Weights of a small GPT-style language model, trained from scratch on English Wikipedia: 26 layers, no biases in attention or MLP.
MLP neurons of a small language model. Each row is named by its layer, matrix (up: input weights) and neuron, and shows model dimensions 0-191. Each number is 500 + 40 x the weight over its row's rms, rounded and kept within 0 to 999. Numbers have three digits each.
After each neuron's rows, "fires on" lists the tokens most often at its 100 highest values on Wikipedia text that the model never trained on.

L10.up347:503501489524454509505496494515530491498459422528508413506526510513477458473563477437459495500485457520489497499439431536457495569514440500552513589478557574539559540544532499514500564494490461484459510523474537500458447516530481510482484458550479508490428460572522477443491595466458506561498569501598514513436616457547485498465507529502514538494501512514414433498516448453485505504515507522396466477535473386545536449486454535504468570558511559465498455469499432466527522545427507543508424474544585469483527518515499458516499583482549530515526531501485506490536541526515496493
fires on: "log", "al", "il", "ec", "ur", "g"

L8.up308:522479484426549462565490555525506447486468536520502444599505502492459491472602507519471486551491505476475460530476528511472490560516529516503495533492539563494598522489531558521509556479491470482561517524510580405462479502520491445476522517593491437514490507484499510444581483564562536519476499559502490440514510546509514491472446513511472552587482553531508533574462461519496425534540474574482500446527501446496549439501512503566514519564540570563482541489588454528529503516575572583489502411511490529502471499496476512474528496546537518467521424464498489437523433546467517494
fires on: "s", "a", "is", "ing", "u"

L5.up510:482500487483540475447481490476509578473527443446484404513479480531425490559534549520474476539526473514504523514485469540564518493524424580560518552492562494479501550516589547559520525491475490508477549504464515524428476509536458474441540498585454485493540460568540468566475533591510526509532540508528500495431537524506505406512481415494489516499545483456476455575499429453431520463473588478492506503488524528516497506542492447486543460505532562547523404532495465497539440470522506504539450507551618536467474540489591506475475505513508518453511558532463514418476493469536483499
fires on: "re", "vi", "en", "n", "ri", "ve"

L10.up732:459515475446437495461456478472491519485466509427481534471488411561517573482480511526526458490453483485481449537475465522519497481537535555487535490523444525506474500469514566486505472421508418440499500499569516474578465520489462437440558486528512554560486499515482504413497483513448504537478526531525488481467523531443529537499475511495511489437489508467503515475523557480514592543376520599493500529529481530588506482490433518508535492459513524420502462461449494635523524529507515553525468527552488464495482483539423500482447589525542636477505519466503467527440534500523487469
fires on: "ed", "ir", "ig", "or", "x", "lo"

L8.up238:508513494439550505524452544462543525521483499476505438562503387499458505511483500460571539541471405520477469476459501499531521563374489540440498468401506450503530518479486479526501483495554511528597541503479536520492490488473476450494540493447516444542495526519460540398584461483547448533484430475473548530520532499504500560481496473529527420513479497541569483488536523466512515454509467492535485432455532541457517430508526577497459459443507498422528499523545452507474460522450497541548531426545501556495454545616532460500543498534502516499553571503500429516487529524517508511
fires on: "o", "om", "th", "s", "ri", "ted"

L8.up665:501438521412458465517503533494510471444510489493510473497511518515450492580544442505495447544510465519492451540431465457495517491518493525474580553549468561513496496506496549424539514485447483417514523482561599517426481489557481500476478510533482497475475526563475471495493439593490464531503509523487518518454537552453448461582470451502485492536486476442550521485545511485449522538482494491585530447465465477563492467447508535492514496626504486519495417601620491464558528581494434480584530533528508445479497553514519491534488528526520504486510459515502461465517520583548524494
fires on: "e", "ly", "s", "t", "tro"

L16.up183:519448448529509498478540529490564478427476535479499553528477553455486506520500508507574494514482525575502436545633441519508559554495499539479545505507541452436499469479513374489446497500497483579547501473471443612488539425440496539456476461552543519542550493572503491484458529529505570505525495538508558451557518540493470470472520446532483482430505594546492439509488485478474471481454482485541473521450571487467417440407481466511534534498518552513534505521482521531488506511467459547496485469611486510536571439496528501527498493478523526509519553520467460510490484550481488460
fires on: " that", " all", " because", ",", "ough"

L16.up647:448473494505449486425610403477492456546591425538490447485428455515497486566491529438487455539478503507497575453514480514499403520539410433547475479499472448404467517493406523480506522514453428438530554519572460505541556525512511477504462531500516515534502518505454534384533501465466506527502517481541564492518497455530538524492461482537518522488523490493491460503490502505422471505504475482555499525507514476526473474436507553507509495549489527493479403550489514522513552500477474527471539493507524434509436487520461510464600551541481540557493456380488529508458511514477497506
fires on: "e", " May", "w", "or", "ut", "d"

L8.up332:562507472500503452507542556471481514457584547460482528532562413537467458546501479489505586556474560529526526485497514465559476550506442508530513524523505537528533502447488466473508482468479445558492521453482570555464562495461503372508520508522457403497474516493489519495503535487528554515536536580552500466526503555473525495497496462656499497445428453490533473512528550556512607517520474515491500474464473580451543506467459436460541480502555507547487481505554459555531490510524508476475533495521420546562468529543470464475471476485502445524449458436506567492484493447477493461
fires on: "d", "ed", "er", ".", "s", "ly"

L5.up138:546493565459453474485500525479590474451521516492496511549529441588477479490503534469504495519523472454516453544470452568494476525471555471586473560468518453480490591478491503427406562445533501475514492562511487519517465466438503513496436453508537464518484435414508444530534465603492480499471499446505465493472460530602539541527488485486535483485518599498550522421537522513535514505503476489566517540558546473496507474513481495591498547502530537537538490446503408512545521576577495545516564531475485541563502467542485472540523498532544529477487528451504446492505416526494545536
fires on: " program", "ce", "able", "A"

L20.up558:482508476529522512484550516492550523556506418445468504505503452488527412543534456537505566528463546475423572619445535552463512553441431491511573487520553541445517585522464560568435487512545481517441474472529463567476538518523514529516531501477443524522485489517469515505536580469491523510480489515529539508545518511538460523604499471541508468511455454488578468529552485491468542539487458446435541508554528510475500486489510464495534514492593478459553523533485500553485593514509494483538528533498557443477528539518507513486493499506576470487466475442533489440530384565513437515
fires on: " M", "g", "h", "d", " D", "l"

L10.up24:529537488482516445535552473508495446527514509410530459501512423413538469495577396416499513513463483546454537520455495471470496496502519552508530507509523443525522522483503479440494541458525457492524481498494492505557502511570526481507509450494483407470457452516458528396458426579526434531488489460510529451530532517476490416538504476535478500545456525475513488536617521464490572486534489492585453388472470499514513485457460510488541489581549516546585560543528516453509484540527519513471541452455490545539515472545522499496474498490559551470513555512542453457475457569479549474
fires on: "ly", "ally", "y", "t", "s"

L20.up601:522453476529510486474505511443516483484456535448462533510481512529478441476511453453520450485461474462468525541472539557476506482472511440539519500585468558452441533517445517494497458509525488459534455441495491454517550505480471463469535539451394479484504514508386519469514533449517510531458529437523481588499474479489544482488459529493440480492504537599528537522443519457508549488464539589539401498418496533452506483437456371497554553500529475507542492511536460505506540437504470482543485512444483501432490477512500593461527572501508491395548459510482502568529483560473478552
fires on: " ", "k", "t", "d", " d", "el"

L8.up199:489435528472512394437494554541515461499467531501485478553503516508436571514531483529493488520479517439529512493468491525473536583506473443462506479493522440504540569470485533437479523507486528414524435566542561538507462510508477506488462515550525497526489515461499445464483500435502597554519462480482518449519513513466546530527503543533499478499533458497542503501498442476507505514553472543543506428346487415571496532505481485566509463498525500522500490550470453541537404571416463431495532463459554415419518467543539462470481494491519507469481452445498559490447464528566538503
fires on: " during", "ring", " to", "O", ":", "le"

L4.up260:472564470468464464417456513516523509479527469486489439489476462493578511502498478510518535492496530512456482524522459466548497491490536488552541492507540486447502531452519486477499508488491479523502580499461554547465505469455477452494490540575486480533531561512478500451500466539492399531549565546430513455573489513539513528433524437539559499504450488562464503499578517517553465500482508494480428457518464506460508464533495457495580463576539486512450450487559513468565403491455441560554517501556492489589440524595482495486505450467447507502475399479531547424422501466473545403
fires on: "s", "er"

L10.up22:509405480533529445457461523378484446478489534483467483581494507495504439530503540457484461530467494536495448463480426494543491559472447561547494595506513547519500494485532590486521560485436537454433568435473591574477515419464468529505506496496495565532493514476458516502562452550523503529490520490501518477413523548558526501439478434444507489483491480466543511529494501502529475508545512444513548514488549527487470413489488536460513485547474492541535505546505548496458536502510453562524441559522488531575511543536497548549509549450519566585488454476502480477478437582472504486
fires on: "le", "n", "e", "re", "s"

L12.up246:518473437456516554524479478484569466465513543436457495491513506501508421493490545498596491537454458545486483568424531554483515526457477473514465469494531511540523519507466508543530484508471416500507484527545525463528526495500518541410511559557526480552498438495408466511463471508469534559509475443577495410462544552432472457561453436482485510589483505537494494531411596509456510537500418548518441499591535468492480478436499445566506418458450514506543486491499534492499482504515517537524496465543533437500460516470474443449548521489513475500440491494447452479523540535473546426
fires on: "ad", "al", "an", "i", "id", " Ad"

L4.up556:457458534488501483524516483486473462450499520530534469561510498480500500485473452483467438493513440514519592569463496569512474514571475469527527520547547493524544551455566470436464548516491550561576453496521558574453505539488479489525498465542436420613455544491481535475537540470449555545558550570514595545493521462461462550503536523491539562446525469510471512464465453448474536534558450519523519505470544437563537480500485435497507500572567489541527516515510455520426438513532528463487488485467540444518495520483487467508431412521519475551548411454519492505435486498468491492
fires on: "les", "ring", "ol", "om", "ina", "le"

L18.up614:425532444446542519465512432465478564517563421513484484505544385550546446491488471526436464513499477511504446589486509485462452535482551501551434511474513511456495487480475482492537480499483466526525519527544580519478491476484414480506501529537457583482500482625532515570554496465461602516499482498483523498450523453507548510508453497424466528474485496508514512551549543515433464454492467545479503497514586425513482476520504473613454526551549445472475458487525473540489524548482413495519501498488484486523487492572519518473529489490527547506467371509489465452508450484494476448
fires on: "s", ".", "–", "in", "-", "m"

L5.up760:549423510550523522583410515495513470411475491414515516539451577528502479495511470472434461555535499485494505532463539570595507481528502496477501523558485512453590482487464418444473503461497403485512568561477458479471512431513465506498512582497455480527490572497468467525524480584456502490482540528521501531476522514478478484531466496505491542488451542490456425486569466488526518554479553500473543414473525542461563504521527519460513581465522523478445444499523457519533468490534523545476482407536435442583512499518450514442512565539493514517485496548507493444478553517517491428
fires on: "vo", "ot", "t", "bo", "ver"

L4.up155:521501513459550428519469468563580547465476554482480444493461462546460474503486557543511499502487532522499501481504514522468461517500562539474549515594537462500483509468493575508403503385496472511526450553486536479459482587447547492562515448492449501510532512469511485449548500591494503524475474451460463427465498527465544518453477547568547528525463539563535482549604503508509540538459488452478546536491563483504550424492491438485508584520560522577498505498456429498572496463471494568512472525491467541445459481510559485458543499519498506541538480452554507511463497602504483488
fires on: "t", " So", "=", " of", "o", "tt"

L4.up50:526464515446611465488489503458552515482538546466458500559527449540454485589463489430606494559481467463514491503474442474490522498540511488461536526518462570437514495464486547522493532514576489431548594591496554486506546507441448458507453455538417503513563533512511485476545422490518535479502549489566411518493464512536485561472496509545509466494465549499482419525545557493498544508499533571439519472453551527546453473535506504460583500466571528498514485492416497531421471439515493485539530486528470554459470505499503546511466460461532563502491504524496491491488479453539527567
fires on: "ar", "if", "lo", "gh", "th", "age"

L3.up141:510518523466454473550516514461454497464507553476468434516505460485540503430531490501494487576554493485518477535495507558507495508534510465470520457503597458452565438493526417449530511506493481480486487456514553559503453487562444464425525479477498422516528462479468553575507452466557593475476469495516400561475521539433526463524492610447482541540482475508504505534472487491552489474465533518533497558494498530559505520508474517571514455471502577598500562505452476492505452432552502476546481471560522504557485459549532525550471444504537539582583446474500418484496452503522523562
fires on: "gue", " as", "der", "mm"

L20.up399:549501571486519475499525469518457467472500479477457479537520431564524476507608503499475490493533536450555495560438454495460457483455519471555457527521548556399499465444498503460493512481522438522491532498446542520508528436549544451458522484538450411472513515451444498510481515489502501495524497511551422499509530526553572503479493535546458432451542497498601444455571495515549456482461506508524540436481482561512564457533394451533504506518448469498548509610541452528482543507516502412559551486479536473486438454550535508472542520470480568463540491462488559477526469525465505544
fires on: " A", "C", ".", "A", "F", "S"

L18.up483:516493490507555456488523563535534486499515527431506412462474529417520532525451440479530483515485483534476465583495436490470457539463479501495530526507543574545561582466448544489444461518415420526419577520538448539427498499483471510504530481545450470539506484537521476483576518492497503568412482502500523548547487517464474514480501556506468510533475446560534498517430516485406464529438547548435539490498494488445442449502421463526549570595531456527531442494480497517511516514513513509544531410557509492482525497484487432545526480560492455477490553462455507477494436527505532470
fires on: "m", " m", " M", "h", "i", "t"

L23.up575:499485462463549453516493556482539518464504440484522538538493435478522504511482572510549570548508529458442514517482516595530484468491535540540525430501469462522509528433493498483507447514499476505440420521550516537445454487480501530471473489468506467534517547574529437493512508487554567504502518461535489521530521549473484446443508534555544566540481568537446502508501564516471478480437459474488431500446540531478476491488514506571552536455534542499528523482559442591390447532460442476479526501585466434452473451495457534489491452581561580604473522503476557441473463522496534502
fires on: " |", "\n", ":", " by", "/", "."

L11.up419:487457525514443499394511527556476520476554550497476490415487468459531526537503478545492562496476539500504437505477520555533460506527492508486567529483582459505496541513507496470453518464479572474478543456569537506517477490461402544540492469495507523480413503611507493474565504431432550545507493483543503543459512514536520478426436516575532461446484480556475532481558504499451523502532557520521540451435501478553552489556498475460517464613530602521528426493448507523473529546548552488464500460488489546532481469490491534485432478449511555502471447462547473491503505541589549496
fires on: "k", "S", "i", "ur", "s", "r"

L3.up6:589441493485488492516488490465471492513683560474448515519570542548476541544479531514441510547547460462456508483530513603483490525462502559518492499437447503454527494481533516473474511462401449461526563464556524455502470542543479484489532508560493527537447531450469438561516522578499570483458486516520537566487509575478548538505421465530500491502474494469498463458504443443514492515518504581498495531511562465491499466479511523502496527604520538484506472533477555559552446511467566556473502479597430500543502494521492477474537534554532479521531518465481497538562499500520477500
fires on: "ul", "us", "n", "al"

L3.up46:474488526444521475480475511473497502456646500506487472560568530468489459484558448474460549537470466532494452531472562550500555522497399541477509501482464524515526515485522533511504487568452484513492556524535465434577535394554506561452435434476534471483511546447500500488492544497434534528518514504560514446478508471551480471541473540506538457523486491470556448549511397446436563565474509461563481503509486415540527438506501504446503520453487548559533442519511505500540525522511473476511494439504517452522537547591511507443536553516524535583531491465438460514472469459486548500
fires on: "al", "e", "en", "ive", "s", "n"

L11.up429:449498494415466534418500503507485503535529455509484486448473456514547446494474521494554434527474409504545491529479444515468474537470494496582515500504435434434481509474497534566503548473525484430509519444527594513581456491573484478528421530508585500499472534473550500462471514476547497520458477515489535528529493461509507383520485480458487455441548497507511542511543470484435438501551484567515430483545567494599504494479442492480492422541545491466519483485488517561508462551522388524519518471498549492545467480533512526467574508467535582472468490478479519523502550529475454586
fires on: "or", "e", "dge", "se", "view", " ="

L4.up202:484520523554507454442496513559457470464517425463496433482527471542500526529470430450523598520507480508474453477541508486589482522474470510540480560479551543487540460497462532490477554511498490550417605581580507470471516506591494493547469506487491485514518494507477480474477520472450555514529528478495472470478447500541538516432484450577519465501559528541507531482545484487499525422458509454373517485510434501565475504512515546500579493544499522478541523424438425495552512551441490532506482462554516564581432489491507488519528478488580586479446486463474461496547473537515464501
fires on: "al", "s", "er", "ur", "ö"

L5.up562:583459523539568424584513538485490481440571477504519537516479492564527512482491553508574526537452527495489506548509558494535472548416519482539537501497464580495459521436503476528516478450512532550518542500525486563426538543536498524496542513503505513512531555526459506499502564501501422505496477493491503561520493555497494498555496480489432479517527488537542468586551544489483480592421505547519577456501444555460527438494438504481494425492472472549460469453588461545504476520508524504549590503520517464524465503527608542542496452492466476494441501467404498406457479494545492453
fires on: "ra", "a", "am", "h", "er", "y"

L5.up620:506495481514468536516457429499441390441456511485557468502486498490471523499525476472402483507486501539417521475490474498417435494495532489468502501533526457463586541477604519488405550506532556535620504471465568491543434438570539476553520511538449546524411537436474505459463529560604449517452480506410466511537545527540553482470516445538579494524512539553489492508460499472437514484476566490456483505501527514494502463490429452535494476513470525524501510458505503487533538535485501545556495457473545499505488457437541560521534494505503471478490507478480490547483456513440523534
fires on: "s", "st", "ies", "ral", "se", "is"

L3.up515:481522486533500434524537560521448494457552563474476473446440497513438475544461496501494426571507571535429429527473523567488488513508515488534511432460498520490493462507523592478440567504433477502462578510520509504568459488549555490548531486613466469507496476485459491505484468463499506529538457499489529555472486615472432488502489512569437520540486465528501524563452533510428472494479475491515555506491472461517520507490530469478499505471577597488568501540440467500461485543467529521547494504510529518539456466517504593448469508543570511535485548499566460465421525524581429474
fires on: " Ja", "ers", "ing", "ical", "ion", "ious"

L4.up138:460509550456505480485513517438510488425486466522504510482524519597512475543450522499479531501520417484454489531529484537475509446423523400495548518452498523454485491460446501465506421494439569510430482525505533494487439488572517457542449561480469583579475557530479416486560470464468485550507439490502542548535471500544566495418446491425501523456494515479518513534502488514393457499473530571497500442513555436520588530515491395525536429523478527488508430488460512546570507489535480502499533476504554454562520458515545492466425448518470479514541493488499485468527512477508520455
fires on: "m", "am", "mb", "s", "er", "-"

L4.up421:509443518495603410494505481571540483514501485535502511514457459544477405509539555470522500489497495537522526477526510506565532533488563515505533544418485425493475509494486491452454483498446470479567483478449486532527504477528530487505443506497447489516496593476546494446486502498521467527461450536464465452492557521411525503583442518477563542546461515456435444486451474484502564564467482566489537434471542504467490390523483488419474586476432476519466459512443457488539493460476544572493455510479554517504544505541483451470492507529594503543492528489509479440515422465502440427
fires on: "o", "ain", "l", "t", "n", "y"

L23.up562:452491431485493490509477503489460532440469504439467520536490463496574492501489518433535569544528508476500418466497544547463412489523483543513521526465551446378463530450530514528486469513535524473471469530497596522526437480540462469497494542429456523550481481536575501462479474458553526550479505459525489484521514549483522397502524536496573506497522528552482439586459565507506557462416466482452528489461501485516520482485511459586505479488513581509472518501530488568456466532534486538543504468491525479477473461575488484498548514621430549527486529522491435509458499512594546447
fires on: " \"", "===", " (", "-", "/", " by"

L23.up1:533519535488517452505555524477549464512450514441492448489474521478515471568472444517543570527467501518511506506539526492529462533512477609518581508420480547541480515563456463506436520503492497497521456460556526475511527536482461538517511586389478498473516506528500538496493480516482459487483453506486514504480516444524499578506430555536458526481523523584426525487603501484543535519460423541528552550506535526613542505469517488578461513565477490537479504565501440574503483562454491540512500522552525475493468484540455446483496595504476530454481496452432496558439513519459402510
fires on: " |", ";", "vi", "t", " include", " make"

L8.up252:527506504509488519468482455497482533449509529510489455542502471476458502480532545553484544479542456505457541534516507552460430553473394500527541495438518439442484452432517538424495429537485512533462509475499501454492550465513523537418581460494492490518500496434514451460504505477593505518498520472531575547497556428555531412529479538460509434565490452462552481535495490460391573516448499477493517489510533486513431453480424454508457457429544440486582477513442499475460511465494425433459531500469464448517439539518502488511465519472493521442495466499482405478498462561491522546
fires on: "re", "us", "man", "s", "n", "ct"

L3.up279:503550509467477450518475488539548460573520513496492521469480409456499503571517475448514518524514516454470514486507477555473474582495494503477500452433566491479531523442521492472516523422484517552494478524455532497551567483539451451460563472487426532497472504501469493465565547495456434516516480528447563448585490457540577418485512459559517501503494589508457509534509473442507460462472482508531518430509543619492547409490491484521529452526567587517517496567522421499428488499508498528576552471460472491480452520487522485494457551572492492535516467509564425524522564516545505547
fires on: "ri", "O", "un", "ol", "o", "ur"

L20.up626:548488533501458491507464549502506498463520514470523464608470461513447485556453466535432543573486514437525464508410536473450423554496496535531526487437472481506520494449471522468478470516473492583470520489492504528525571460481462514503521572495577480486496512512434511492566491477520450488490473534460464577497507485441483488496473537508565499448385573521540484468516507533480560436514507474476552472470518519467484433497530546455480447516512504476538572532568467481579555585532520519592474487502488545508476460464555538510533469553634449501533490523453465484525539472437502552
fires on: "o", "s", "ity", "to", "y"

L8.up190:547500513407509444471516497493512482436524516499500451487467465549491480440493463484532499398520459442540480568479543515564509510530564535510527474502494464428536503478468523411502564472452482564421503559455497533517514494570451510521578499435513511466517492478522511512566463466540502512462482492501530505495473489547481457510480488448572446532495551500497492554551482522446466501477560513524538505496510522524418462468553519473469436447501573508447504535553520491458354421497555538507631466553558492507467452484515448492473530487472513523494480573570452468530482472511561520
fires on: "o", " not", "ho", "ri", "ul"

L11.up243:512496502524508469476569469513571456510478493420471502554470483565534411494597456499500579555527510446550558483540510477495504540498522496536450587490528544514485563500490520516538528445532482608534499497476508499512480478506519504512506482486573455524542607580502439504562502482577507499533503501522514436523499583539479440495486554565484431471477480521536434565528494498504462421482532523503443505480498544502533451481427507494539468501517463512456520544591540557482469520515555414588483482460523528528502495451542498452540507483542549521476493467483469430523551533503447421
fires on: " and", " II", ".", " Award", " 100", "A"

L3.up692:533458539459526493557517525420513477571510476496482425553527551555446440452519427504585443539542462470514533508474549496553513501533473563483542562531438531432493501449443467441513475419477474595511526522491525501461466488579524496451509530504464489553536512501529494498510531506452525505559553497505472548514474534509482524495541440507530484491555549463578485494502428494461495521391494467510435487526474446572485485469512515448542459575486482503513537500554471489578434549475492530485489508562503397535514482516529426498525465574578508467577523497523472520470454537547490541
fires on: "st", "e", "om", "ist", "est", "th"

L12.up228:493522436521532532409430502397497455501444552538501509476519553546434399538492489496493461530447532475555454515544541588522501517433406483515535465420486539522499491516506496505487477488515496480507536510452525546502476422492545513449451508517434550440517524474472427484526545492470533505515499443467549577581496502470503464510461462580523466538531475570450523596491474488540500427439530468554480468535526469508520448460492402541582505519495413532591515481513516503491450523469513477526490463506473501471544499464589515482446461475519470488478459482539489516493490520466540525
fires on: "el", "d", "n", "h", "en", "th"

L8.up647:518479505473571466557575588495503464424475498479519496575559556494434542501485538528497486468515492494494558545548465525460500516513482470623451477536449496500489499377506489491449438440442467525485509514471500542503515444585526487516473527589479442500483501438480464514492503474517499471478476581476421549580530519489526503495500515513553483544518578468490441533454503477519519579467480572484452432503493476570532447504500483477460511500480554430543538499545428534475511479505460561562539480507493532454464490468453529445539506502521521420493461470486443529530457576459553507
fires on: "im", "board", "ed", "er", "iv", " but"

L8.up164:590482537467519508505529432433470441412483485474456477484523570489499441504559478478428532535481499584439481504485458517494501530474492522474530516484484578510551463521522502474494472490494485514524528444544550438462441537521507513522533557509402506530481535444462440540532566526464458525606518415450495589479597495541513428508513501494559535583510564485506475535500496403545501459531536509472481430526522440527534520509443552535496472536464463548499498507488524510504554466531543502480474485518501454564483461562526512533442528516560524497532449515451454429567549489484524470
fires on: "st", "gu", "ven", "ing", "s", "er"

L4.up741:521512454481529537502471594503470439491455477492502483474510510537544535438601554542477486551479511524553435559481527490526505455482543527521474575368474540467523517532565526490511489475438474491456506566499512464505508451546526433448435519485481475569504534567477465455576519468536462544526522532540531497480528540591514472493505494494503460473446540479495505503529455427548506483500504504537472489533495483518531468497493488455510447491448565557482408474496480500525501441588477494539518560528573483493468485437563526454620434579475477558484537512482451536497474544494425483
fires on: "s", "n", "i", "my", "en", "ctor"

L4.up72:451507508460523519496503447433486501530602480490512509562541492523481455465519504462511506516492481524514465502514519495568456586458540527526483535443495492481528582461481542435473531476376474435518544531598478549569515445536464449539562535500545547514565430603531539479513528476549533505535530547448449501516519459517477497555466480490468484527499488446504457535552475476435545567523454516521545447533440505495448440455457525502507548547492517497504450599499523524467497463495556532523527425479505515484418483535518444487457485482527506508534538386482488506505499502494577564
fires on: "al", "or", "ar", "e", "pt", "te"

L5.up682:476491473429420500482491480464518502513512380426495491482495392529460548520503501433535502528470457487476461501510475455418520463516488521544470475567462523510498526529519454452482569407491542454487552469526571514541504506510551552456552525493504506503515520529497389536420459488494494518506565534430463568489514504498481531512466529496596412452489570468576516532431436522533504560520472575519517463539483487527449542427542492502581530547491554461515467532474548572463496534541532482421499476549497477491485457476496496486500539521524510525461491521541520538432444467521509500
fires on: "or", "ed", "ang", "es", "er", "x"

L8.up15:586445517436424450505525484460518491442539478510492436551445427459530553558505499481507476535415439521491455531459465511445423541427489542466464576481544535557512512541446533466506525391472459501516466540523476490516600466510477514538467552502464514450464468476528489435460441530429521512497516499503474478419572578473455480518485463479483506540525523478494408472577452534485435468462455507459552504482518535467511462542479472505491505557487468545513487541567515456499495504531419512522483526513545476478460502542531467543551473488453482505532396476449522502467503532506509429
fires on: "s", "t", "ate", "ial", "y", "o"

L5.up136:496473470420456489491441491471484495496539422498460386466554541545472474503576457507495505531533405552469455596475536542526537501479495483518459563473472500457513580484559516551475452467379469549553508577476521473438580488498554397468511507526546523535486476442479481485545537580456472455547532483501419567495471528548494454481491524499522447521475592500484474535479468475575493449454488475522520445500490456506519517486504443475515505521433496488520483567516496487452503493532524504507456529510598546493499466527543485523512487562578482511504540489501452487501511514505558548
fires on: "e", "ist", "n", "en", "ine"

L11.up139:541475525437607479474449513427539508479534520468492534491460508529545435503583509457595488498452460525428554474469503482581530487490460531461511486443501553491531546464503565524516502493451481493411495514436482490446491498496513513411542602507441514561548470532504463446579506582432482529447528424509526527432544502497447504533506517508463468554485488539475476456459507542437455546509475511540497487525518543543480444452472506423429536501477496533523492521555531487515472558472467491533530529554496490413498465499504458484453609569447483443492500498501483503507468505562526505
fires on: "pt", "im", "t", "an", "i"

L4.up476:595552505428533507492537538483523538488511416488458464487485513505477454497573476503568505494406482476487530497436458464513474489449486488551486549477552456471447505473514500558466489477497491466572488495515468535535468487420496427447567469477503514488433528516518532386496496559512435533482492518487545487422536602525544487474402495544517473451409491516505483554480503418485394487480521500517434496458562456491509445489460498570491530476507477453513457471506500506485488470487480438503502479554510506528486483597531458506490455582559494431516565514504483515511431518541435518
fires on: "n", "ine", "ri", "l", "che", "s"

L8.up261:514476498511519501545482502418546441495540462495435482504501540544503501538496510447492498492551476479493518492444581505521483462451474582525543497486515531533582563481457487486464535459472485569518550475599504461496505490556472528504473459507560444521524474548502597517553562571506491448458469433523526546512516522514579549558454443560557471506494529534506491544579474446504442531491492466500540458458577493517465467494460477431497523524488530451518502486530503475468533523551382501427560554495570447513477515537583486525494512448466470536444523518431476411504480543577516515
fires on: "er", "t", "re", "ter", "a", "d"

L12.up685:487516506514470443528475550448493518483515469496503477557489508516509477482492563515449525513490506500497492577493520554582485537460442461481521529454475536497437505516450467494491454553501503473427520515557513459450488498516398488457480491508495472519466393499505563475482520463559601489506534561522501586547487421542563490547422565488556478572503565507460448495525499519414570520516489501490491508458480504552535522509517526518484483447507526464480436500510485570505410525494366497488485536512544455560522492530448481510547472508482535508438475387464448503556492466592509451
fires on: ")", "]", "is", " |", "i"

L5.up352:544563447531500466523429556435541487496467552522508410507510477506456541438537510501514561517492512477562546557518510498534469507487506514520494495508493497440559541506492492503526420540446494581593513489472475564499548432467474617479461462551431460492508584479416538446513482515497504490500462463542436526504516534490538567544440537571481520490583553466464492549461505446534526494453473502552479507487559498520554491503485403518431457520532453516508544536518551514518464517511464543448490512542500506496498501542471492461472460476488459444543463460509368421455493498507544509
fires on: "m", "d", "a", "n", "ist", " band"

L11.up131:542524505429497471454489521482456507532563550531430529506441494473511429541493527480491532478399518499496490539484459483519446485470477578540489505500501500540506481417455542587510505470484516531482604495490442509522466471442550494473565488517446500575465514432503524498514468511521540548499464531509443419570535477518471455535521552461577409479476579517457479458443484585534509468509507543460504490506534522492436469487567549534529518463548525488528464463580465565544474531507501485535502500462514550513466448507459429500510544538590525399466475465457462577439476492517504535
fires on: "k", "um", "ition", "ment", "us", "\""

L4.up758:525501451477511451572505498484476422433587476486468525529509501499540502552514453531475522529457466437514571491566436536541538532453456539552549528546591517453492482484515435429469530451398518536473500479472488511482524525491445497459547495569459476591457573473406497539495523497496611515465451439505434556515472465529494525492523435470468463433481493525495472433503412489489546502468513482523507487457515458494533499485543530518472502529477506576555451484496471566436412536539479524519525483518443481435466465508466489532450513471526516538513475416440465553508501527493492491
fires on: "al", "re", "n", "amp", "ch", "op"